Weights of a small GPT-style language model, trained from scratch on English Wikipedia: 20 layers, 10 heads of 64.
MLP neurons of a small language model. Each row is named by its layer, matrix (gate and up: input weights) and neuron, and shows model dimensions 208-399. Each number is 128 + 32 x the weight over its row's rms, rounded and kept within 0 to 255. Numbers have three digits each. A neuron's up and down rows have the sign that makes its largest values positive.
After each neuron's rows, "fires after" lists the tokens most often just before its 100 highest values on Wikipedia text that the model never trained on. A number after a token or word is its count.

L2.gate1529:152126175139130130123175176130146157177150135123076110132183152198066158149094145125129126141134135019152202180133137126133124148154064159192096201143157065136099143051100189143097076126133165119187123142147184113094227137153135132126121141103028151099154081086137122173168127067170087141132144176107181108114110119132123135123089160126149114156152164111097073123100123124125132190120120117121176147105111150069070121140189078109132099196078093061034128168083147107139086123086168111132174123141116131103177083159104152167169163127146139125166151113098156099159134110109147142
L2.up1529:129175111105114131102161127143127086101159139174105108080132137125111134138145133193148171140101158078114185131063147124125112150179122066152103102121144063139065132126084130155124138136178132080183191118153113093134150151152128117147160103173107092115144115120152111163141125102130151118107165142168067145119125110114084170088097188078102191123246125160141097119093131153127115152158150135128104101161079098119105099095111071160132069067185118031107131133101175077162127092131170084142165144106121143072154115154204146110100158112152135128130130079119183175116161169127114122
fires after: "s" 52, "S" 6, "is" 5, " that" 5, "as" 4

L4.gate274:158154164121116095127117103096118124106073082103086144162100217128146172104123094086093126148139162106160145159086105116079127066080169129139130167092113125133172109142058120118109082120120137086156173108120162086103127066093130142157164101073121131152186131122187188094178126128121117162118135133123146190115125084124096152149100161155168103144148130121093155052182127110103085108072151139102156104176126101150105084121142167066130138131095127077105125113149120099102162120117116103146121066150113118120117061081154148062150097141134156189126158139135091068113146200098169100
L4.up274:183119167082075098166134090118134119148099155087103123064062130103130125112137111074082147102141157097159140168102152122161108144137203121111092121106135133052111120148131157124143125120101113117194146163119172137125138105116055133105112142153089176124117114175149127094102134155126120144127128136051145158123148123096137167104055194125133113124165094133135106066148147120123127116090159128135094057142147111178114110093139130114156105131125050098106156167154167139181094116117101115130104101165077165063128076076188107110167086160145114161084202172095058105125136113137121123
fires after: " " 51, " |" 8, "D" 5, " the" 4, "na" 4

L4.gate831:105129182094137137188161164142134106136138195108121126124138063071087184171076141144089112115111110079137113161094104140152130157133085132073178091119127141078151162101149118127144157152141140086120136100174149140096130127147111108201160146141111121102172196146161109130141140156167074073090128124173167087176141120164120144149114156111136134131158136121147059109215095102092110099119214107117075090208112130111104107134115241105093034137076138133145135166100153180118213083146093143151108123164177082131157130086134156164121131129093074152105117071129125131115089106187159122
L4.up831:137094116074119148145117140082125091165152092102061135107141129145066151165072164148107121106110118100138170190097092096097114131112171107085153139160151162083143172108092154154103203141195155109090104160150137117101111056119112094172154110100090083127148175158127105133139036157120077070090173089162119129136135103167200160125122153102134142185100128136110080055204143114140102091149166090144057112149095154080118112130156190102143065135137178152142084159117097105131163081096096102110093145198194121171108148154139173169072129182106071139104144106118132078093125184125127092
fires after: " the" 36, " a" 8, "The" 5, " The" 4, " an" 4

L8.gate668:032155098102085172119175082164134106094079196143145149098158099073132133145107081164170128085132128115104115099139123186119162172123150136151082088140156134101136150093194153129132068119104106133130092126137187128140129074156133126097171190113155118115133093137108179107212110131169107126184153159157137124145147113144145172112108152084085166135163131101078123132178122110101146152163085125156173154119067205070141112074188163173152097119048094162112105123110131134092085149077087077148129064155161071084129162176110114128144128157126164104102133127134189126159138139115112109
L8.up668:103157154048103154084170077139138128098108218119131213141136085154158170102099115119142124136112137125114116098182148118119108134080118208094135121113156056116167154154134168122104132067164131127186151123087098133162164150105146151127123095104168146086200161124127103147140122146152107114096126145141159116137131152126149155109175151099159187191101183092139141082146116118078100150176109096092179175097208089109142089152184097151085096158157111117113092173104122101078151120132108177166149132107102188101171189136139138122091106109111181126142178129156173149123183106168138096
fires after: "\n" 21, " Al" 17, "-" 12, "Al" 7, " G" 4

L2.gate1048:139117147150154112103149133086147143080154062134147092117103154138132136037135087147151196123186114132137117112145141187169042136094139131081091181130087064102139074174126136147159176127143095105080089059092079132137127139169199143140132210112136150152159067067126108164159119107142088197147135162133159082093073181104135098141172131136049089084124126098119073169139136119136107156132158146136181113144112140135146089148169166161150105090134118108179076082117070181124122134132065149135115127114116075151121116144113122096131162126116139133143142109100115146174186111196181090
L2.up1048:105144173138093097116128110091179111061112118109154080129110147129098175099163112138129189113229104135129154090086132126154051151131132105137128149166124090118077119155119160146115203108141115143070099114083064170133116129166142162105156132151090120153140067108121144082170121114142137188164126149148150104157039149112134143102129126093127111117069126090086138144136121134162105155126145170151157150177121112112085127155131148117193132145136082140152099079114045164119072153127097104162083093097149073140108129169111110119178170088180118131172100139120104142157134131163141074
fires after: " in" 27, "In" 12, " In" 11, "-" 4, " on" 4

L4.gate1341:098134170060114142154165164110086157114169152124136155124218167163136115122158118162112135144122072176140136133128121093146151068137160144068162072151080128128067128117149112111117119118112117149131156085187091154101069111155151165076173131156050141145202155115143161118123133156094199121117132114119156102110138080114107068162134121151126089108144132119159147191182126090102137126141175091198125160184202151101131118076174125098094097100141134115099111181128104100138172131135141154167185220143154144100131079113177161208086173139117126083146123086165133098072137106139123108
L4.up1341:109068218166172099106113142096105118162181071153144137168132146126114133102185100140042181128135171132155136194152125153121118151133140129075131106150126101141101082117115091117126132114140166127079087110154166161115131120146118100135161157169169037137105135157120089222212120146148143158140113120137139114108098205087131129124104160131114146183159141091104131182158127099078138112142103117125110160092120107161113146158125144133075168127141164161166138185111105130141088134152104121106135080077120138068174103128117096078134111125114194148069164163206113176127134123124067151
fires after: " " 35, " a" 16, " A" 9, " an" 5, "A" 5, " |" 5

L8.gate1485:145063108129146172122147129052172079088074072069131127108129052214143145083145110121155149048122152112125088170170130176082121066128114126061138151135093133150138067099161130148124127185160154095163103141100156132100189050121152151197178103141109135160146089127152135115143135119134108113155123116088163141164129164072140116170181114132125135138122090135153117105118156159153074114148195141101118137124194175100122174083153130173128088148198132148094112135094138113076151141207164123124114099106141084145121124057074120132158130116076095155125103098157167088131139115125133110
L8.up1485:165137160096167129113179090108135113105149148138125171168095157114122119144146208124126174095140114138144148151150164146150154095032130087139120158123101165106123079126117160139148156133158146147143138127132095118166127070143158114116151155120138146153097179123178099076132136125089138172136109133168180163117080149066085123111141097118114183130193118100077079163190126090140063105066159115156078133136094181129111130159113179129106067173109120090087089100123146087129127141108141076146079209094181086116106094108106122169156106143157073123174157078115128094154147069161146169
fires after: " =" 52, "History" 9, " career" 8, "Biography" 6, "Description" 4

L4.gate1513:127120096159143127153124158187122155151097138148138122120081068109127166136090155120136133134190180213155157152108105174098139156110118124173137200153128192192169123117154115147146058147075147057045080111121055093106174122157105106109117144130128189118169137099130095147109178138164195092139111174134133141033105075111116149127094150144115138111085135123110159160195135146125147126041134188130179143149097139130127114134142105111113110142107125092123135124172152136149127135146160141139132080123161069130093116137159117138095074130169056166150155098099166172062113143149101052
L4.up1513:070101119106119156092147114095170213102167123084131089136107120114146144095090159173136167131098115178116125098118114151129092189156156133143076112136088125167099123098097162096152119104096158137156118138134172118154097148160120107137061174090098136107111129108097112144154084113092142193126116185172099163092137114180179147155094080157184136118121207144164101178158136110170150123110147127135126122123129119072096108150101105119195153134157098159145149194144104128159155101213187102123114181126080132128153109120145147087107112152111125178150138117168144147127118055113080066
fires after: "==" 24, " was" 15, "Early" 11, " " 6, " re" 6, " and" 5

L8.gate1279:166126106119129154082105165137168034078124098167183152187121121162162152124096144160135129113134104105140148159164140119138130170129151100108128111107160174145133137112123125164103138138101155094148190144066148102106075091069139083127158167160131117112142099108155156101154151176127094120114081097122137123071102157098183133184205094127096090132156133084123179095091120172156149074108140102184139146097080123085188111107190178118110157079112167166143154137151167190079077113128110112119091113121122122113156167118077182122140148084155094131095140076115084186147148159088117153
L8.up1279:110093119054122144186170073140114162109113143080104106208150154107102104124135144111135138127140113172163156175141110101113158155211177145158139132151165139101123126153113096153167163116059066166164163117165134128144076175161160093131125155125074127151135152185119098110102091072128116140124252137166151126130144120074104108102087119175154088198130162161137101122154194117117066159175058133107120117103169091125088164130172089144202197156161135109132174054119068086139163105132164108134108098150138115158126118110143103184094110132123138184104145131162108138097081085153109120
fires after: "0" 17, "3" 16, "8" 14, "5" 11, "6" 7, "4" 6

L8.gate894:145129140156141133121198136100191116183092143109063120127095092094134062116157138109131125159061100110135152122099195146150141153155175073117144183132127123153180125128174082139159074118124084119116125138135130121141126088136146121175127125121123132099142134174152190179157145134090084070096106167150137128161131150114158104101128142118096116183152190070083124148141127082118126133126104142129119153089150128127167180095159098142133126133050152101159095159165162174129080087144147151149090078141137063193142145152084138062118108143126143157172093113133178135161133141146118103
L8.up894:093146160144148129148093125185158098124115064123105143077139118129177161144147185135122109132101117122168135140083088141075169142132063133140147080131107090133161159116180143143157081098111068192152086131089127138092167174114104109131100160125128154144151127123170173152143112140105166073122165043166197113119090119130116139132126098135130092179170123114165129108121136164061120123099123162111156078151064111144115075150112111166138169065155150107117069150108159155171103171149113063107087166158092129182166103130128112103148120174105121132156177131130125162151101142135139094
fires after: "\n" 44, " Succeed" 8, " Preced" 6, "-" 4

L4.gate1496:135116095192112166164079129132206143166131087127159173072147125087153148170113119151125101145194140141096146134102130090106122106166132106102146206112149117111192133130136118115079115081104149131150202114149065193084086107099137143183138079064155107127086095153145094120080162136198070131159127136141146118119153149128129249128105140105143087104119111119093107125151098122130123116102144121175158185103120123108141113115093166166126122188127111131115145121131161070143178103140195165130076151078072132139102085082115126169093102148136084108102161157151100097131085103148147023
L4.up1496:147139149195103141128101135136148100127128102097122146096144146117133173157140091100105169174185148107100154189122096102122091156128060113144136146137109119135206135108139084192197115127112191105106131070128143166124157163151108141179141204076151026134068158129078166122109122158164112141120078145122101117109162140132161186063138206183173159132074161131124096107139132149122097107123117149128141158135120162081127144116120169202145117139138097112096097141177135117143154133164198127153077173115100131127171066180127160099156095118133142093120083160144120152137082085207158061
fires after: " the" 38, " Ku" 5, " for" 4, " Ang" 4

L4.gate58:128131127131105119148206061164111136087096171153133106168165072182095093145131119117127123130087175112077149106190176105123109152091102111137051180116087138140126127088076154124142133163090098143115118085103089129131096130120154095116128172140175166141121147128083096044122160148157149139090102143090163122133166141161114126099131181095179136120139145135159138146138137165064167084139083119173081155130026079090121100189138161164114141137103198130143078118158168206128108130101132166157166148145126072155096138140144122108095121156097181160142145149108132127123102100133174099
L4.up58:159098119083102115081106106183155114094104155136115134150128113110052053119081146141128150111134183150149119096153115117125200139109086113097110169095095126123132147130093114089125158177119132063103164131111102099082106152100116104104164137044133118158128096068119140154141076123122135153121129112163144078125119126106201165167099189176132113085123140095086177154151118139120087114111177090182123154130077145130124206127176152126144159135140111065079050130118201184112185107132157132102151091149191146091115170083103145124169053118172105107110126143157123113114132117149108146
fires after: " (" 32, " Ver" 9, "-" 9, " " 5, "\n" 5

L2.gate1276:112202127094107138127173094129136135144127160124120119119154144156149073112187073083129149099116090200150140170189140169147051171153142090134138134162176125133125116108120105137188163088099141117137134145055183187158067131104145150108110121142206185142100158133104097165145112165104166153121119129190151146122121135148133152130082155139094129196128121141181151166129111141143104149086178157128116133104152165147131149154168093161160197045110149127126132149188143089105146152184107138166112142182088153077093134096174134154173116113180171179170066124133161071188135097089217146
L2.up1276:168109178134117113136181125163117105145103114138157081064114122091142078138130190146184113111188094093176104102069128094126123132132127162116118153110135073081117119144175137117116148086112063100107133110145090203171158144075107136158149117134076144118085104105144138121181154070117077083143126143140138107132092120153185131154158165154146144102118126170101031140098108120092096141115157142138175119125157141132106129122107126156118204140094096059171134163123119146061186079127126173184197081133131163156143123139175138074118122132120106099114138120085113087112149107090160102
fires after: "1" 14, " the" 12, " in" 10, " In" 8, " to" 6

L8.gate1166:107108142129135110100132142098174122135131140133136150127201137129104211155107142154110124131103119108114099144151173165139121156164162195098052102147169150163073088138131132118108122070137112119138169135154122158098151049121144136146138163130145212130065110098118115100157111166093156101122095076077166186138119107093150110119043117163159157148142118162070150099178113123090130147128113111150121080062112164134137204153093113184177164158125124080133110122088119137152130208104147091084110091137088132076118090143068104153169086143110180118165063145114131104147123118091131118
L8.up1166:134105177094183150146105090124160028088114130150129128159101103157115101109094191208149114158108127084144149173150168119124124161093112151167093122123147175131119124130096174149103198136133088141123127127133086204116098136146131099150129114130118198177113134063089129132121122143119134145166115186155119157141199141085143107147151115087137147134122132146097102142126138036099143155141077151099147112136157126185124107158141103149162131175096135136124133127081135116132108184094110132083113148066116123104090085066093133132128114085094116163136120121103116103175169083173079120
fires after: "\n" 29, "History" 10, "===" 5, " Mari" 5, "Plot" 4, "Description" 4

L2.gate1231:167145110128130148122159158125098204129106155168109114216094099169081090094153169109110113162165125157135135099112156185143113122126127155145132165104168148134144160170139151163181101068120190087153164143158114132123135171089145147137070140116126144242163101144045145132100111065145137159149138118125162101204107095130180141119130191126047158142112070149138136166163129167105146137109098160113119141026184102123195157105102147080113080171110158147176174127089133131085084087125161127084130077117106088136059099155106132133112188146127125153240086089135108109161090113124133147
L2.up1231:126137101141215101081147125163111198097078157103083120151117140140136124131085125158143145163084097180171144121105145061171130117188137131121079151095110099144082144099088109176183118144106152148135166148120148109092070147091133086148108138174052122108114126084125166160094130123177141111108123121116184115175138146112142138116137125143136175134135117130134158110183161139162066176184115157154151081160147149079116073095166114099100098154105138137115093110085126087109097180196039157151161134142122073152112115112115112108113136124143122141077158098104102111137131116123166131
fires after: "," 58, "0" 13, "3" 6, " to" 5

L4.gate1708:145129143069058075073130191127088090147169151132154138113155130082138103131096103110099128168134136141104141159121183188137181131059190168219100126183077106173110137134108157169151060223122131147169137074108121130111100116116132095160110157123136169134076112132126152146143112091084153134171164189124113181158165110119114167141180202149093161149105113143108141133120201108134164101125141136095074152104080151179081099116170103146180116116122112126152149119154147153088081110153174134133165136185051136119075120120110070152102121118120118167151099191113118154159169119152140169
L4.up1708:121147185146127105134127097108111122123137135112104142167126154140107109178106133147133086174119117120182155145125133116102124087105137154094135079151110107028097148160138131059133127156135128129131069102183133112096114196120109146134143155156154114174099128086131073129067126145079151110180110115105110128076142114098099170121114121161255075078139124063133100108068129092044112128154151112126142115171125191117129118119119000139150083154130136115093132096165150125104054099081127205094142123171089165157123166074179099152129109148113099093123154122104148197128161079104120142
fires after: " " 35, "th" 6, " Car" 5, "w" 4, "s" 4

L2.gate945:145157126159117136157173098137178201195115116198170153124067135159088090133102138101128097069104108037094141119111173129099157128084101162073149139087138143150122108151124138135085116139076153081169103154131185155133136128100081167144114150150166083166140100141136095135051100119176073134133151087085134073113194119164163113135149076073162101147177088155106155111106168165157146151113081148142112181147083079114144080114116083099075177060082138137121136107105187145103136116135106078094157110139088166154170130132127198133137143170117160117129107099092144138160138113132152162
L2.up945:080179132098188064066145118099135120169117157158096151116123122103107055134177112153132167179112115115109100141104117107143135189119138176169144103164082072127048120109153100126191193174100179180145202105140148165139135184153144163149146149147149160129103069154114158139139159135069117118133100117137162137147112121093093198085119093171111143118147119145100110101141141091105177074115092095111118110167151125098185136200123122083141148115122136155053122129153192175154139155088141191092223164114135149126124114146138141119165106093155129123152155168160169124111141091129141156
fires after: "s" 75, "as" 6, "S" 4

L4.gate856:126077129107211109118157132101145149153140128137129152100115143173177052156092138113177132120136143122123171112143138161123112131115160134119142150139183111102126097176146178091115106121163137090146119068126186050080128135137146119162063135138196150132149114127154148130145107111147120132047103146081160087109129133097134171061183107091123066117149159117132154097118127106148101107097167076166157145117106149099148113158135098170122186171122151131137108082131115109132127123069093095177110123084148182158145179134082124060131208140130160094151129139171143173138197160118110088
L4.up856:144126158132128142138130156096128157156104181126103158026083105174158083188175070143079104057108110177082110136134148112115118096088072150084178165129074140105096180153137132059139131135212137074170145096154128114095125102127099158136156087096116051116064128109132127140088112076070108107161063088168134137111088077124163105165140163186110149140142104132110092149091134122107109058149139046155157127099104102104122070139101137047155181139014108116105102155175137173093154094067120181137092146095134178141180101092101155159134095080128101109149071072130150132126169166140080171
fires after: "s" 33, "S" 11, "wi" 6, " An" 5, " app" 4

L2.gate343:150147096152187150118182106158171168131110182162091140104154134153119180119137123164124162174151101100137118118209138089155103159159170142128176148092068156161153115138104102155169106090108130151088196121103175195088138072165154174108124166114118180101140148160119052130101203092201126166119140151127127144158171128113123133113138129094194105156124077162078166183062155131122127202130140086178138150132057133103100120101117149154065147191103071110077072089121198152184158098145102127102156095097088120067165121147152106134121103146222114118141131203089155110149153127121120114
L2.up343:132125139126171130143093163127162145204133169118164109110162081099148152143179160098117092147115128112151065194073099149158095126158134101082104177118142096120121115132062124089085080155141079146166102154150129110201174119101125102070138089193115091195097108116151091135096105125141106139094125173155215105106090117074143142176124063101059160085128174156103094079170098097149152065140154144015087048135149098110113122072140141108133128090124130117140097205138106100152133167123114119114118130140210113122134154144138103151180106104118164128151151098114121112152108079161114111
fires after: "s" 20, " at" 12, " in" 12, " as" 11, " the" 4, " to" 4

L2.gate660:149138085111124094098170085077116222136159107109143126156142089160151118127113153094157130121075139168053165108096182090141076171153119174128091160116153103128109124140180184164183123170183169052139101134165117106075071143118111101119151139142155208131136127076106079171133111118134162148103139189103143094123122125115156151054098149069116155180065154088102093148139158137110066127156132160096154131175131119157108114058112117089160117134106098138101112137121171122203137066172143114155137077166088167131122121125081087115125149140124158098139126131136105143107148089124137167
L2.up660:114195107151147083129114144099116188102129110177130138123120078075136127153180161107158179151085157138120188133133121120127133126134130134107143127082128087121115070155109123156138099127154192120087142078112105103123136147164193139084117137133148149138139151109104113132091139118152106163130103140092177049177118095142155140153084126136178117138087081130109087156166107169129085146086121150148178055083109164102148109147093169127136079137156123148174112121105185056142094114152148141146135129171168108165141115172061075174133122123104127114131122099139112139185130123109132134
fires after: "," 76, "0" 12

L4.gate1265:118171139105119148150160110151144106134117161115073109117096102122099100065134081137113081098132137162162151131168138123139135195189140108108145092101107103075127128106094072161179132151142190143151123109134088122178078158127193089153136184068105109103139174175180174170110159090101132122128137093140198151128175146105139142109106150170216147100199108134043089091129138122142211141142126157088138101171110119115141117146190132139117157147175086141148156135072124147135083174060112157115122096100112181086144125119074144117100138099169067141103155146112109105114126124136184145
L4.up1265:125132103147074142169147122146128100154148186068081149153120139117107073067113148115100164119107120150153166113115130084097180173160146112112158115101184131137173107124124122127107097092152208131144128112141173090128159154172074130164095129131115143101127152137111176180153144203137142080154179109163119122107155128137138139104081140131163155145080117124065183126113170131113085110155085149154110160149096081132128135169148157116181117124157148105138091111190108077118097115044132168138137139136093119099137074175059159122147167075084126163080171159111049130134111117153177122
fires after: " " 31, " \"" 11, " the" 6, " D" 5, " re" 4, "s" 4

L4.gate566:098194131117108081119061114053160092139122127163093111117120136109087129129115137140166164107135111137112120090106179080107098144130106139119142146125106129136095195152106128089128141144176151096061069128105185114069152196112156173090139140128102174102134064115084142131154117106189135102096133146149085111119165126141129172149099138122130127086147178128069100158126094130071150124130169103151122170125140149109108114170137120100156117111110092126096076157129057131064084167142104141109154136077121138157151113176186085132110132082145080180081132143103115157167091160163129118
L4.up566:093198161057133113073154065109124102199180133132144116140116134124202208079153131132094148140130152212104114106157123151167072143159099161081158114129103126145083129076142129135142128144142118152108148114166165155111147101142111115109105117135128080175130099133125128170053101182144123178185106121119092124161117109175126161129120154084175096124152132141130170154156171113055163213161175183071136153102120106068141182179125173099138190146096120063115111128110117153084092135159115143081131140103119112140176097157122112108084165138107097168088130150092090169110158106092125135
fires after: " a" 29, " A" 14, " in" 7, " an" 6, " N" 5

L2.gate74:131144144084112145099124138089120150196140130129161110112121145137091095147161145136185178144153078141086107107181137092192045154131118085145112139128127158105132123150149054161108129108194104165128152111089115148176125141172124117158148072106188066090128115101117169135102137147181083136150138152152164193049157130145113165159118142093125101133093119073125139162147155157111104168109142131168135116146111148109146111162134157182160182137073125128158146163160074133111157170162125117189086167094112112099124153173156080070168109163110115154081088171178143134118132086166137029
L2.up74:109127114093109106090104185117125150187167092104196150095131188091056107154203145115179157159174150165106183153169138111176076120128122109140125111087133144105083097125156078173138167127164161159146124116125141155169112164105097059097133108115149095091164090108145181098122135131139133109206125145219124173075146159124118145182127112112107128162109122058131154136176142145097139165111133123146155131156146140142136128203088118150141208135099138114135097168143066128072186139155133059152071176074149106105087130151148110081151132142121093124061102188156140105077115093193135110
fires after: " in" 31, " on" 8, " In" 6, " the" 6, " as" 5, " by" 4

L4.gate790:123129125101125199164186133124101143117175128165198059105135194160108162126116108117085125111100112074078130092122173120147146118134093165131091142117188073102113134053089129164133117151127122156129157113103166100158161124131043098079141115113144141136124119149124185166118028161152134122144156122054081110097078082128163157168101090134161123159130072074150062094093120146153162129093182168129093107125066144101119140117079102131133127107114114124122107110147041125149154173131156117109145163108143210100140131160159139128105149111138134206145136083131112060131131134115137120
L4.up790:129148157122100106151137191143098105095140086112150084151104120139168159163117145110083127176166148139067144154157081144049100164153132098148123110125137186110126162129100156122127182120072135124077126153098114105146137151075157092119137179096133103158145123108152121150149119142101040118057077102139104145080128127148164107137094166139065098155110123131139141169136142105048183169169064133059130136130141125114107096161100144156122100172139153120156173046142190124078106120103135176139169133137135191144143130189137083126147125123183131129094132180113139140128150111111068163
fires after: "\n" 20, "|" 13, "|---|---|---|" 9, "|---|---|" 6, "---|---|---|---|" 5

L4.gate1165:165116125131129130157094115155158106144109120150132101106121144137093144138115068108169108138152118180129106125144179107150131127138118082069146158123093150166152146078135112143159220160129071156090151112157163131101156075113126128062106130115120101090090167112094059203122122136182191133135100101090101098147121125193100120183117143105140105099099169114133112131147157097101183116126147190114093193158097116139124112178098143099152139059132174081139136155106087147111078132103125153164156131100128143156098118147134098228152166110099131122144133090181111094138092159174084105
L4.up1165:127091137088173066146123159115152097126110155137121096103064054134122084140128130165087082125118169105066080148105150160161184158173159128194188116120128142117106160068101098129090190204107112131084102114165138167121134118166107124111099143140151135158147099194080131140156117111084112119124135095127083123157062106140089082147116103097113140076122155118119120140115118085104123152110080088079173130073140077141118106101115107099148159083161119113149110169114111076138117164126169113095203131111108138112112093146147175121132146095166176225115133097135171152122087102164072122
fires after: " " 48, " a" 6, "ana" 4

L4.gate1244:197160179132133129106175092074126111132146151123097067106135080149139074109181142086126127105098098163076159163153143127103155159130157100114175142093106162056117107085177118062147148078141179106166081160111135113157146139122150152149163123132189140141171132107092077115121138112156095144156127113177126153111186145066187095145133172155088060088079091149166105111157171174099130142127111105141131181138200101067105147130159165147109142149112157073124104165118130125108150081127150117147171131108163193163102152174181100080125131107146066160110143161148099151163114083157180153
L4.up1244:134109233063125118057098108090146211141148171090135143171109188115133112150133088103135156130114119157080116095092160103113145138121092112151129127160126087135158163116162084165134137129177116145092160192140132150125150121148120112159162153138097139152085140151102075136131078093095138158165177066186151116124141132112127161120163152168108133181133142185125185104154113148179103108112148137123119066090155061152144137100112096157194029124125077170149182061210110137135098090128116099111103154142084141165086100157187133189122140211129128139123153099180159126192167095179131200
fires after: " in" 24, " In" 11, " f" 10, " F" 5, " at" 5, " I" 4

L2.gate523:098157114156113110118140076134146155211086128088198219196141039109107114129110130155110084105092179084123165107153130123102160123070040154133145150091099131100132127153194107118113150154132117165163056135097147118091088128088101158174226137139103121130120143072105109068104181119113078115160101099050127130127158114108110151106152175126119150117150116153074088135138140135135065123150088119098152132053108110153103126096153053081168109096136116113145138167086137113094097101153139087103133181131098181130096146108179135162104123139141093238104120143117131115184126079132106146
L2.up523:123096145153102215154191125076106095169197137088090093180163148132159123165092121174161124200156174090122132100153121161135084088182086117094134104116116100168149144175109135104121108087142134166177122145098183095104117085125122151106140125198126132108108174123157219152152107055212111150148103114115104156116146108128079124144124094136103064181182133136120156092105184114136124148194121159082127094157116099112129140130131180104179137132112144143123105086122112161100071079140097133136137129107211147139055116153109147202136178121173110161095114118171168140144129088115142132
fires after: "s" 44, " S" 6, " G" 4, "H" 4

L4.gate1008:104089199143123089075157103118123157116126208163155107162103145113111000140162108173138132083158137121079128150146084099133114197115095108092130093123124083147156118118127093114142052143160117136120149097140103145138085172122117105104091127152149179107119097094118101172114089138157157124127163099067097119090138168150115097120157124152136132124121072137170100077107066134140207095134208160114150112134121182117095125118184113110107167120158138201081138142150173194140108175147145119092130103148139109131174124121145078090119137117156064107156099103105129161089079062112192140
L4.up1008:130144168111109175144167114120077102107100158121134188117112109136155116113140157229112103112145163169108137098146167163095115154105141177075149132117096122045140169146108143188112132119091148169118153192148152065125135111089123115206127144114117112201111122131088069176107155171121127162147206168081111157168110130156099086116121154192120079143091132179141111214140099128103177095141185142145113149145107141137164131094157085123203130091112100171110121065119110144094147045175125156131110114117145183125086072098131144134184102095129058122141072143115155122126095175114155171
fires after: " " 31, "-" 12, " the" 5, "s" 5, " Grand" 4, " re" 4

L4.gate763:110098150096131130132107139139131120107110142133092154173090178136107138137127113159181088052218137163129070145104152092146134128137111129130121162147131165127191091139121144122169110127076165106128161074081139086148094162074126127065156081137158143126082144110127128101099126157109115179143143198097116206145120125132152095103127138132106146083135142154123052160128119127068118158109135220137109149167117122101117163115151129094180094098075162139128151133121168114094133145142127131145126156127113085132124113132190189123120096108114060139153112162131078121147086134138158057
L4.up763:185084116080116125139153074150124088114130164179128153135140118137181131153098107138111102051166113157156145184163153070148106139185135155098127131132129128143052160141115155138153152118092112146073043099131138115107094114095145119090090086094108100101147157137082155171141130159046101093184095189070065155113125108148127147105105124148151139116168106119138073147103079095144093122122139145173081138197143124083156158119097137143137129120142133117083183157116206138114118150157144126099129040151143140165135134158147160088101104116111115097095147143125122161165111135154091118
fires after: " " 70, " Bi" 4, "\n" 4

L4.gate1546:113160072115172136110177087122135143233111070142116126127080090194146089110078159107126169118140123114162206112131106117115060097138157108111160148082103217156092128159191109092148187132166079141145179116097108130129140189210140070101119121137150046080158135143142075098117099112142119160127162131104142137167128102138151130154135110104163095146141154183126144110116077107113085148151125143117172177140103134173140167105130138162099136082126102064156154099120132135129164151034096174108110161170124144139081137164074136201130113133091139113083150118115134080155147110119105172
L4.up1546:124107097140113149116166113098174172142134159119105142124123187131109180073083130151148113096171117128177184097119121136113103135135138140157148117119127083143169125106126104126144194096177071096097035154120128113148163158066141104143195108132156158148050100177169163110126142098167148108123196171127148070151133148064128085120108099144127190069144143113106088106112057126117143132149129080174097167077170120122166100164123112095137107104108141126119139130187145145145170145133128143144169195154077147087131111147094132127132138132089130088192090102124106128108123138131144188
fires after: "s" 18, "é" 10, " Va" 10, " V" 5, " Ly" 4, " Con" 4

L2.gate963:197172122026108140146098113085115068127198169126129110122096072132159127153133164121108114162128122104100090086170131114079111162090142097150141091160142106130062131163053094128149155136124137154150142146173123083172109124120124135159125115126152114033109161145089118163115082158137113148047118140124139090114115124189134181144074147166138133148055140137102123138131166103093198160122139188105179169116115104152134129108121111091122188151040173180161143063057139139180089187151166139118182136133146045133122083130149127039167130115122111106173128158132135138150095146130115100
L2.up963:171124100049127070114144119141134122159111142080094135103065116131131079129086093166167126131156125091072201181093148082149118157103155145192134076128154156188066121158180093106124127140074097118144136170150093090079076115099138108094187102106126162104102195156120150088093122136083123153085134078114110166141148102195126136136114162146134111118123129175110144138131171188094096194108185188108137190081151136116100152129133122088138129111110155127159151126151158122072177152131179122122166131117127149151142111152063095189109114154071207125126127089123122108076115162127077108
fires after: "s" 31, "c" 9, " " 7, " P" 6, "S" 4

L2.gate1722:105165121148132161116182104132164122136122129075148168122119124101123099110156146147132142111172185120106144118110138170114143216163155156165099154123102143102140122099083122138135092118103125099138113090155170068051067150127148160092154161165103071107173130121069133122121202161159104130173091155148160136112122178129102140139074129072174109135186149129109161145096145154131066112140079119128166141120116169148171114122202051098043152106117111127143152109159103092144140119152115158178097094106133105144138113119097161108166131115118133122154125209141182098179136129137143122
L2.up1722:097114081131129174137131120173092108179189158137143151143114101139109094135141150158143195118153118077145112141153190096107106198107159130125102144118134081065133147147100151133097105159088124150145126109146138113131040109171181172105150121109154116100131105105079124144116174143183093117136100163162144088114135178113061165172077123063169135068150157160110133145119168160164092128144122153123182156146143153101112152083170157161149146151161074123117098185123111064108107154117153185200079096128171152128150131125070083105161165144136116129105117133123156136207126141127127138
fires after: " in" 29, " the" 16, "s" 5, " was" 4, "li" 4, "8" 4